MLP neurons of a small language model. Each row is named by its layer, matrix (down: output weights) and neuron, and shows model dimensions 613-868. Each number is 128 + 32 x the weight over its row's rms, rounded and kept within 0 to 255. Numbers have three digits each. A neuron's up and down rows have the sign that makes its largest values positive.
After each neuron's rows is what it responds to, as a language model described it from the Wikipedia text at the highest values.

L4.down126:143091148152136186129212133164084149152112135152059193115139112080113108103150122159118179154105171148125191125110147105124102155108126120121089118146116136135132121106180158108139135165139151066084117133120176104151059025073131148136181105155165138114113122170116112165096101108129156114178075167126140192141155114158175076131150152206156089094123119144141076137115108099142127122104094100147161153154082111115145152060147170151090074133064173084081164117122099106146083166177132082143144110140112152161062091130117098074171130200093127141108177184083151112124129125144095102132132100161159150178117138138150171115165091128124126088057034108112125158138147103148168202110147102119088132098163150102177149099155135058065111163169103104104188131174133170081127129086132
Mid-word vowel fragments

L3.down959:071109116123117108147166089130136119164144075196147108135117183149147133124140115132133142067114141136119104114130144138083118145121161153146086117111097164099139195135097106117112118104153151140139113187175142125150141111155115113145159115175129114182091081131140089112102147102077096110104130118147092133142075145152204144124133105150145132190123112060132182134148111135115099152155111140146106158129092118141136084093155130060101171113135183146146181134166152146118153114106110173087127066129124147121144166176141213163164061119140134104074123098096146126118131106177095104180096192116132118104127140116128105063107140158131140142096140121159129108133158138162131105082153151190171156137102134087123137156078124131136185100184143090125139112134170160129094142125094
Football club and league context

L3.down2284:119168117100134095153183145141162155162144174149137121132099141129113135101135163121131139112095122106130199151060091124126080133186101146107111106102126175127140105116126140168095113117091083143057130100132109130165116094067094119164146091152069179105177108178142139113194178138125162169113117085141202147136195154121109144076167066147160119170150136201140159118146133088174152118157117128121138132180131099204141135086160142113087088136106153145176121168134136122165181086109147136137109085125066141081150102168161136124107118192142107073161147143123128126123157117134143120041147074139105109128166139173144097114123066145125144178127128093096158132130106135127105078114117180125087128144146146153107141075104080157126112052094074138120033083141132123124174139105156
Word-initial re- fragments

L3.down1327:123174142177139164119092102199108127132157156157218140097110112181124099159171109137145153148117151097083095096128126201047107154079086133127116173143104097143139088105130158079134137141144137112136108164124117137137136127169122160139155106135167181136141100125085122107153147098085114151169089153109124145105175123186106179106115133099092077095133084082141136121112169082208106100129138105085120131146124076137075116164150130175148091064151138119153117105186177092060152164134131171116154106118133150130109110170131126159128138189101056078154146162119151131136129144142131129122116121107130122151103168148174154147134117066112109107109129182153150162123130117142097178139098080155140152110127157142130156125064145155146137096128193127140140101104129118141077161132131
Word-initial incomplete fragments

L2.down1854:067126055132172128132104106160074160085115156136157197138160131129134120124116105075162143148076143139169146119152182066100137113166164056105163129089114094110096091151111138172121141057127144100102144113152120156156132097141165166107131110151174137127115143197117094105124106162110154140182084148147096153130188116146171144136112119149106184164132183100144119112154074153202116123149112138091161120104130157162138128141145123200110135105140100133130119139149150099101136162128103175133093119148171161128148189082099132068156157095110164148112169148116081153103117139095097104140161124155106123106120114151072055106053122154078171124141119141132165123110089086153113078142139169129084158142153160118149046226103155071157125171149098129072123146092112139082127142138151
Predictable continuation starts

L2.down1453:078132117154158094088190094088171158215102157124108142079189084120096101191095132106125177108134106097100091133134097132158139116186114149155152115165138142175065087086091153138140103067141053104100153144100148122128115114183161170129094163118128151152135090117177086185134108149122103130078143113109147113113178103092115113155174177122129149185112081128097132136152134167144135171159146074172152110085101137097122098114153173161133137130206085115097116090167092177093172089116118144103069061094121144109084130186203158147138134118077178143176177100111109079103060123119157133107103101126111146151078119181122141125136177127119105143147113174067113127107085141121173143118118069121089133157173151088126093133198124053108093116114140150120140084128138175102162187154103
Foreign-name word fragments

L2.down200:124134182150107144129138101181130176082138070151119171090169156100137114097188194131117138097119119111061081119100116146147164128169145082099056117136171177115101086130166182149135137127157139136098162143106122157122150093205141121118145123146115161075171079063167160128194101206212117132155154144107135140146158139109083117124118137136101161150070095164089094138104155105136103180160157130134126180214114181128143175109163130144121119109146118207081114171146112097125117103133120139108099150196117124149114133139168154145117084149077137121096146103137118120176104093121134132107116134120173073139143127147150120155101107145126222123128063145163106070101133098145151139110120121141103161100116108131119108088019161132136159167146070131098139068157176097120125081117073
Incomplete word fragments

L3.down504:152162046118097136143138130175103115164142126070111155124104112089152087110130161123147218126143098144128126177119179156139131078165197088115109146090171158101169151164132131144148082111171173092160118079168062170139148098189147109102107140139094125068142181164136170139073103066110112204138127117154081150150083128082146092092132166166103094132118162110127166113115118106081168129144179133155106119091147100104127177096127120140125173093088070176108125120055207128115118093108158082102130080126184143131162136157128106089144143160118158178143165122139078104106126119150034114178110112138127154138170140105136069147135146126078110101173088078098107076143127086118089152127113144152072144121130138184132169126140128177147174129104073110100129169112190199129150127077064
Before a number

L3.down1730:113146114138121103166128106148110165118160157155133081075090080083153159092176123129154151158095137113147128148122127161077121168101107161108084119097119098092132108110086116086115094169106085155148156053126133097125117140179155170128123189135112151183158087141159098099196104134091115110103117177135143107118069124192135140100160159082196153132124164145122117235129103171136162167137089135148095102144142113143085091211149142139135089134101107109077136139109149148142133135094142145160140127081145129081138185075144200091144116065070136115155167080156154137085099132187128106126149099124119087099160069102080145090128121174144100130165132106141092139077137194102093134178197098087117137110074130131193127079113113147144134105144111155139181099103127139132122158191108
Table/list structure pieces

L3.down1700:103113089128075121127102129138138066151160136116118187141062108194140135087157153132129136101121147129037132157123139146134152119151120093121122124139146151142148121116100120093136156114107148106092101133160177171118145135117134132151099160155109134109021154130135137098118108114123081099070126151177095139122103088155076061150152084113130157118122135084101210150108091053147137113136114151191110133168107123105182103124171196126090165176153122109088160111179077119128087120154080198108088108098146158143087125143128130110081148056121115106164120126113167142115143078092098099134089131101094181099168140103171150099143105071145096113153155093110130201113098132137121128135185080129164138148125096141092159118218092119172115190117177124094118111159145077165132115102121
Mid-word name fragments

L3.down1210:149135139061074109161115196127149142115127112106119076168113188086110101104155144184104125144080163140143128129086124122095157156142097155221123092169147148152118090108143103148121095108124128129162171096169128113122142140159129160140103137072132130113194221110093116119162131153105132144141132144134123124120195174144119173058124110123178146193158076139163122101142154060121156119151088182151083069124179145142095112113134111092159151129119152106103082144161117118156105149121085136190100114063165185091103102141203080139086114123164119143096082116084093140073116150115113084110160145189150169186118160148160161115154125195172133157118154091098120152049119119122130154104146138210126127103150148148146127148157139116147143099122099160101084154091138115104155087108189
Word-final piece before boundary

L4.down1913:149165187080118098132112087111163181205144100134140126145111165130237113137168164120122080078158082126189175119096148095146109107136100079108173162115205118125135127107100161089160158163134101135129064102086125099129176122094099102144144164162147166099128132113133210093172102067121137124103131134207144171022143108180179061147155135195087083096156157124193145129110166158132080106140105088143153137122136103102093095184108099088130144177146119114178125045149190136122157164182144110186110106080135109139067132150134139083094167172155131121119093138156120147191144096144146134086158075129110126123130147101100186117111102125176113190072134154097130169072149102057156116087155091101102189161195129137149165118139119074097174108178128122124115148130061144122087203056113
Delimiters after table numbers

L3.down948:145105114131142136114129176164146174078132147127162127137090116164188186164161146138053133156170122151088100152181131197116083092092138144094089121129066161115131133141108219121069109084099125149169153115148195161132127160160077153113147172192109122094171130072074154173122124079143098133145106097180104134135163122175141110134095153119140141119068159134075108253102136101124210144053149106174181114091144209067176145132069087139150161135073078140161035121089137056085176147163162136066090120176169116171162116099171141141153108174144082164113109177134146142138091123178137137050090127145124118148101102099102121183141157169133188129106104135139164145101134087142151097164088162206087153116126132173094109083191056143120147110136103134090125185140177141084133140121098
Line breaks in tables and lists

L4.down1712:074171147121107146170125090115087138119192124133150056100108127142161128096146118097205117169079156046106125116088127119071094195101116101100092119136114068133119096122125124069148062134068128075137163161105125143095136115112110103104156119098122134174118137162145178121150160140144118126119130098132127153128150082088115124077118060144097104079099137133115167151165103118117157094150141128141146148100101115171126163097104126163123120111094160126101200117123110132167151174111114103133153110181125098121157136139125127139159086108168127137107109046032108187145087153176129165117134120122104141181098136154083171159108180118187058176124099160128135140098115134105096123105162048129128071135184191045093136158129123163160141115115143123147109094028157144150127118172129
Surname-final word pieces

L4.down2352:141144111157113126113108129170087120096129149100116096121186152150146170173137136125144125123140142079122113197137081152119128094157116119160099102164135059123158051064187128136081174105112079141118097156134169152142084163139129146119101109148099165119106161101093081144072137170118100071101084213137106090061149223180089164080124127083140121191146113151134084227117133129132079138112168127148076164103087181175135112130108118113184140089074105128120153130118107032124150116087149098072128159121146109185142125126170150159162118078127088113139114166090122177189204111083138189155112143159108137137173100152179123161149152097085171107136102087140125151163044179152104062151091132094135167096097104121150180146159145204115150070075080166113063107139135126152141112164136
Place-name endings

L2.down1370:174135122104087148178098122103098153153108164089130049137127095110181171111099116156144125149126167085143127194127121135142127099101112106144132108133171158148150194112170104134143127129106185132079138115151130136080143117141146096085102137142078150112086159165102219122111151165133118167178096108203151160113100109132106103129146112141143180136136188097097150094156150083107123154152139190046121090119124084200069171127129079101106109142100151152175095196130107141133131160101099169103131137115079186114133088134092187108103122141148091135094097088149048158109104082112140158118117129089092199063164182139185095142176103115203130155173084131117113151122170109071206160131172145130139126116107071113160159144118139134086143118131102106160142133201122111158046156113083
Quantifiers referring back

L2.down1077:122108122140103148152134084075138088171158162131088125158125141139146169158097132126159080149157112115134086095134080130116101105159093138132065127172116113153139125148134156162150128112087167121114079141142100123072118137132136081140090126111146113149154161128122124148190095161171121128112115122156152196146201142174192164176150141119148077065198183063124133173120127131138141121164161134110144120161108171174097232120130093074120200106096109145076161083140128116164128118029097138166118143120184098137184103066184165136148095173132144123133105075120142138090142118155085108169139155136140168111090094081243081091093116118175162055110155122112103133178114117125130170113155145145180088144107091196106065156123092116149205147097117128094121128133122109149120063163175
Sports tables and names

L2.down97:070155083109142099127148114190074126082109124106129124090144153129095102097197092116131118197139149128148174144158080164103172150139142126140139115143138148085171069094115099114086130124126133131134140108123163174102144190134081157104084115111130073094132122108151100149139116082127080078133086092117098104153150077137111096074085087070161148164076131117102095140218109124124132150075116200105123122132074132153106136086120095099101154166130108132133143098104108100129157102151156129076117119109143035152165096129118140121098133106118156136081120116090079125205086118085068122167094124137104102159142146138111148119131152083109123095135135142130086165109126163149084145091116170063140058098100135140137142211143086107145120104102106127131111091170144135130152079114103
Broadcast and stage media terms

L4.down1155:102149116109125144131237117104169120157107131159100161148099102091060139145126105134091103088149127080119068091133173166143169114154152147122216138127092124127158144136111144178166096105125135165108131103095116161159055087121067084122168098118150088161133081132144140137124167115136135121220136112109137169099131097164175157139132085119085096173090105131116122112128168105037135187172152134108185158109091130092119092085155164167072116123162125101104125095106162156140126133174076112178147111084109111167066079140111138160091075089091107163141152180108144075103121094168118121185058111102142095172082151106146097150091130122198139096192124159146118169179177093170114145129124113161123112137172143145170121178109150142111135136128143078127183161114129143162158153135154
Word-initial fragment pieces

L2.down1872:088158133135150117134111174127160130121128122115122139139157147128122128166101074127162152095141084109153120136151140072093104167098137158142058121128116056170086035144111048118129087175164178147090134025161112120152099107204170160081099105141150086072151181187122133110173098091155145151144169057155133145128093148147119099108185108110140151139127176119138140141116117158131161114162110091097071102077153164081146120151106133174098105095147100043126089112111114077146123095115146110133121210110035149128113073102158115143163090131121127141127050146122090077129147117155109144091087133108092105144146073167116130139148170145138126095079092154152075113097126185176129180134126107138106111148113130054151138148123089130157141199181100138112132142158216136118152138137126
Table notes and scattered words

L3.down369:127112165113143140175139189126127049104140161155121088144128124131102162170137170070123068128071132127093162170158157179118163108145140161151126172149137120156133140148133161147164116125120081134119116099118122151157110183115136139097117134136113111137148105111129161087170142167144092095118111185148125196128122138172101174119133061175113057148100156192146193107115099079142098127167079116139130199156100078255161123153133124204107146204148164095096107118131116170158076126107125132100139109119191121172112146137126148121180049184110140146124154126153108083199134101199172111132194122128140173091100121083168143103150137097055147092163132147094126133124142125137090131123133125105180137178098106135034142090131118144041173167109081124125132092123088110116205128136164
Final piece of names

L4.down1159:182130125199083153183141143164132099117124128071111145075146163123132122118181084152130122117115100093123108173101126124131111208187094140170200133162117170154120165098198096082081124131096130164154128112143108137073133075158138130114152106166095103119133112122112134158130155147102153104168204099099142168083132197144137083139172109139146082128087154095180076128075116138170087139153184098124152137133115134068132109090089091103122088076106153136183147193112101055143069151130138123176137135195070132181157139140149136092084148187123187166119125140171090111047107178129136162121097094156138154120102117103162149150130126148144137152081191119130117128020096111100092172143146043094049138096161168133072145094114103146147121138203098106142065140147119112113109097102080
Predictable phrase continuations

L3.down2001:159158129138129125206134148121178112139105128136061147100095073145085109113117102100137111109080161170138109120111139122079106149135108092125156143160179143148116106118098110136171180145139112122075119073083122122117138169110185087152150109146093107128141158102108127024088107089145128132089139126142120111123146131133164103093061094099130059104146174121114137130188116131183120167109099123165099132079130127174116093138109142153107112104136147113127077130130108098107088103169106153153109122105095159140097115121142114181104167097155109142154115137136093166147124132128129147135172071149152161131098142174164079132166166130074146105135161053091196096091072084131081109149167151174111123131164185140154111076133127112117170177078130149093128104109081136179139117127111
Quantifiers and small numbers

L2.down1515:142109114150179085106175106152124120206138108099088044130074119075141171115149112158127177115173151163153101101149189114088113133087140115147123148096151177122132152135125095141121138134113112072120111160117121091201141099113164128117126126099195075126104075087087121133113144100143198182102106141156082085053144122145166250163174148131131112161165071148117108127141183183200171064160119144141162151181174114121122127194160086098108158084170140136058119176174100093122107131180114132118121107209143108186080102191122126133135106146103102149161107129148146107126092150094078089178103138189045090163093155105102147169101108140136153135127180123085139103120123119115084195111136162132139099115173194077116155146149110142092137140073103099147089119085123161182159089100117
Wikipedia table cell words

L3.down1685:098108073187154050166133161133150131152088151135098118169153091167104093135043173151102121154152134074144141145237099183039117086128171111090109147204115151128115107085130139134094135089176103161109156172129118103168175073140073191118095078103107125168160164189133100138150155162158172126078121158131097138165119121150133128150109162110122119133119140116141076142192109099106113149117119217157104072098096095204068099137139092093122122100120104095128109075125122152121102123134112146157111136179109070094126147111157154104182069089160198129128115136141115155136167122124118164107152116219075146110155160163137132172081139132091120142148090167099121155145094140161145136163149081130121101126163148170122132124144088134152123157117119163168162144160140111135174128132158
Performance and media nouns

L2.down1374:103112084091107132164137138126093121082080064102144114049099174134124129166108141092151157111115095098082139112130086132131169113122146137121144185176105147176101140144154126094143192099136108160086103096158110155150106122164079086160168158111132121125143160094081149121111095100129153037097080145180109103109124109156209108168123161191117078128106167115120171143067125064205131150142145119161150151179120069157166095107123179147127138202056154133112148155148076107093110136149090105085114118115141092087088122099175146124103103123133077058150123073153135128116164100116080062056140091148166129115056123092105137114169122118111121129197116115105126114128081151126097035056079067148109071157086115148129122121210145089099126168042123143133135093127126117120137139197191
Line break in lists

L2.down668:131117152226108187135100130146146128093098159141120111105152168109116150107189111135106095140104078145147116118143165113122108138128081096107152118141194160130129142121142112116092115120125157125172136114130080138137142130143146110128137119099162135155170156114112086122123122100182117087167154117102137155144119105127152199167166120218147167072088169129157153143068130103117148130092099208110085116114080146129134123127117130103114100151131108073157103099104139119119128090117121128119167105176131134139080134125144143119105115161147070111135111108120162117164136100139113124128123113130147136082103103196169172104143149118079129107189115078107102106131118065151157116062103129095149114100126177092160194141067114151140108128183143086080158147153121134062104155136093
Mid-word name fragments

L4.down1403:100122121163156121083154137097139124151110110113102124146200135143056133102074095114093075184088085120156094099107108144145120131142095188151121131153165112164049107147144124080115107133164160159127099129147094141118160147150114053077090126167109155082117101115144085167114071132173146139073140169152140129094144136145109164159125085146117120102113125160104128145136120113201151104160172057200074138082143113127126076150081123094106112110092165178112113190115144173118116139094133104082101133173128154122170135116138135143111095175113142122135098156084128122118147166137169123143126143109134138105149156122125136132150117086127182141135101186122093063103105115135111105070136104110137149094126196159054132135165109156153144092135181120048123192144193101154181063096132
Mid-word e-syllable fragments

L2.down358:153137082160118079110185130138134056066077122123139119135097144104113135107116109078104099185074149150155123195135141067132137149160176153160180148149131130136146139147137068193115107115051167102144103065124148163070149131137098180138148180171119107171084125161175108127162072160127205137129175097107154124157137104089167154132146080114077089062139091134112095114099148107132186139135076128125099115159144105200135139153130155123118147187122125175177125121092106167129081166156122134080119200097213128171126084164091101161144107173158160159159116135148131152130110164129190165122113151161170078104116183159137105098145159150080122120112120161140113152130151145120078158134154062105120080091177121127090086081170158130125119114118077130118071099145118087153177134155150
Name-ending word pieces

L3.down286:149081079129179093141201083090172075135158160081148161189116180102078120171150128153134128141145143140111097190106159136039105091078096121148171171099091136110106178146150145133161152072104128150154109129120129138102158149140150063123112098158125191152157126120119116132137094081134169145145160180094124114137148052090100129095141114103159153138079160099149177153118097122144142118175112099090182121129152127098099146165131069190075145156113145137128138190143176095143136078083157099074129132088149106128163150142090112150134141057131127171083155045069123164152136138145142182114157137143168105191174161114062138156143083091107151119152054129189152098122075145132084138108151099180118145087138183173095117177145121128111141153103094159094106099095125130133097099125167
Fragments inside foreign names

L4.down2208:099075081110073100091094188164102110112128129140124129119146166168138176166150099158120124137152070117145155111102103172132148137117168146120126163150138138180139126153113098099126123146154184135129148131106124111121161125147075180147127126195147163199115060129111160137113152149157111130171094175112122137151039194124164059049149187110141142154100107155177109142110150121124128091119068164081104136163079148071087122127076087105081173112105148080131154081122090093153139109121107125126149120155099110140160110108113095152179114181146125073141119137116111168162120100153153162079079133171153113137105148178113136113080131107045119079107125133125125197147077173203164144234088136050100164151105112172105155142127063075156153098174074200183077109108160130116141094133168
Media production and broadcast terms

L2.down560:094185135152119134138156142170122105155095123167136149143125126086072115148131175151133062160105162146152101122101149110167105148137100151115070151173140070143168118129141150178133111091130137118190148130124111144163131156116106086098162112142114130178133108154134122101115170163174115116113105048168145154141159125118127161073117157096179114110102119133125183134186136089131181154128091166147091116153124084161221068175143163214160105192119083153113093108154123129182087145155145162111147066093162131096154107094125139138147128147062118126103151131084096101071207109148099099134160187103108123082155176166167183120162077173129107110108048157120137210126160208130103123065149102148115169144113145169158110133042089062065155073089109097114121105145120083016077171131140
Word-initial name fragments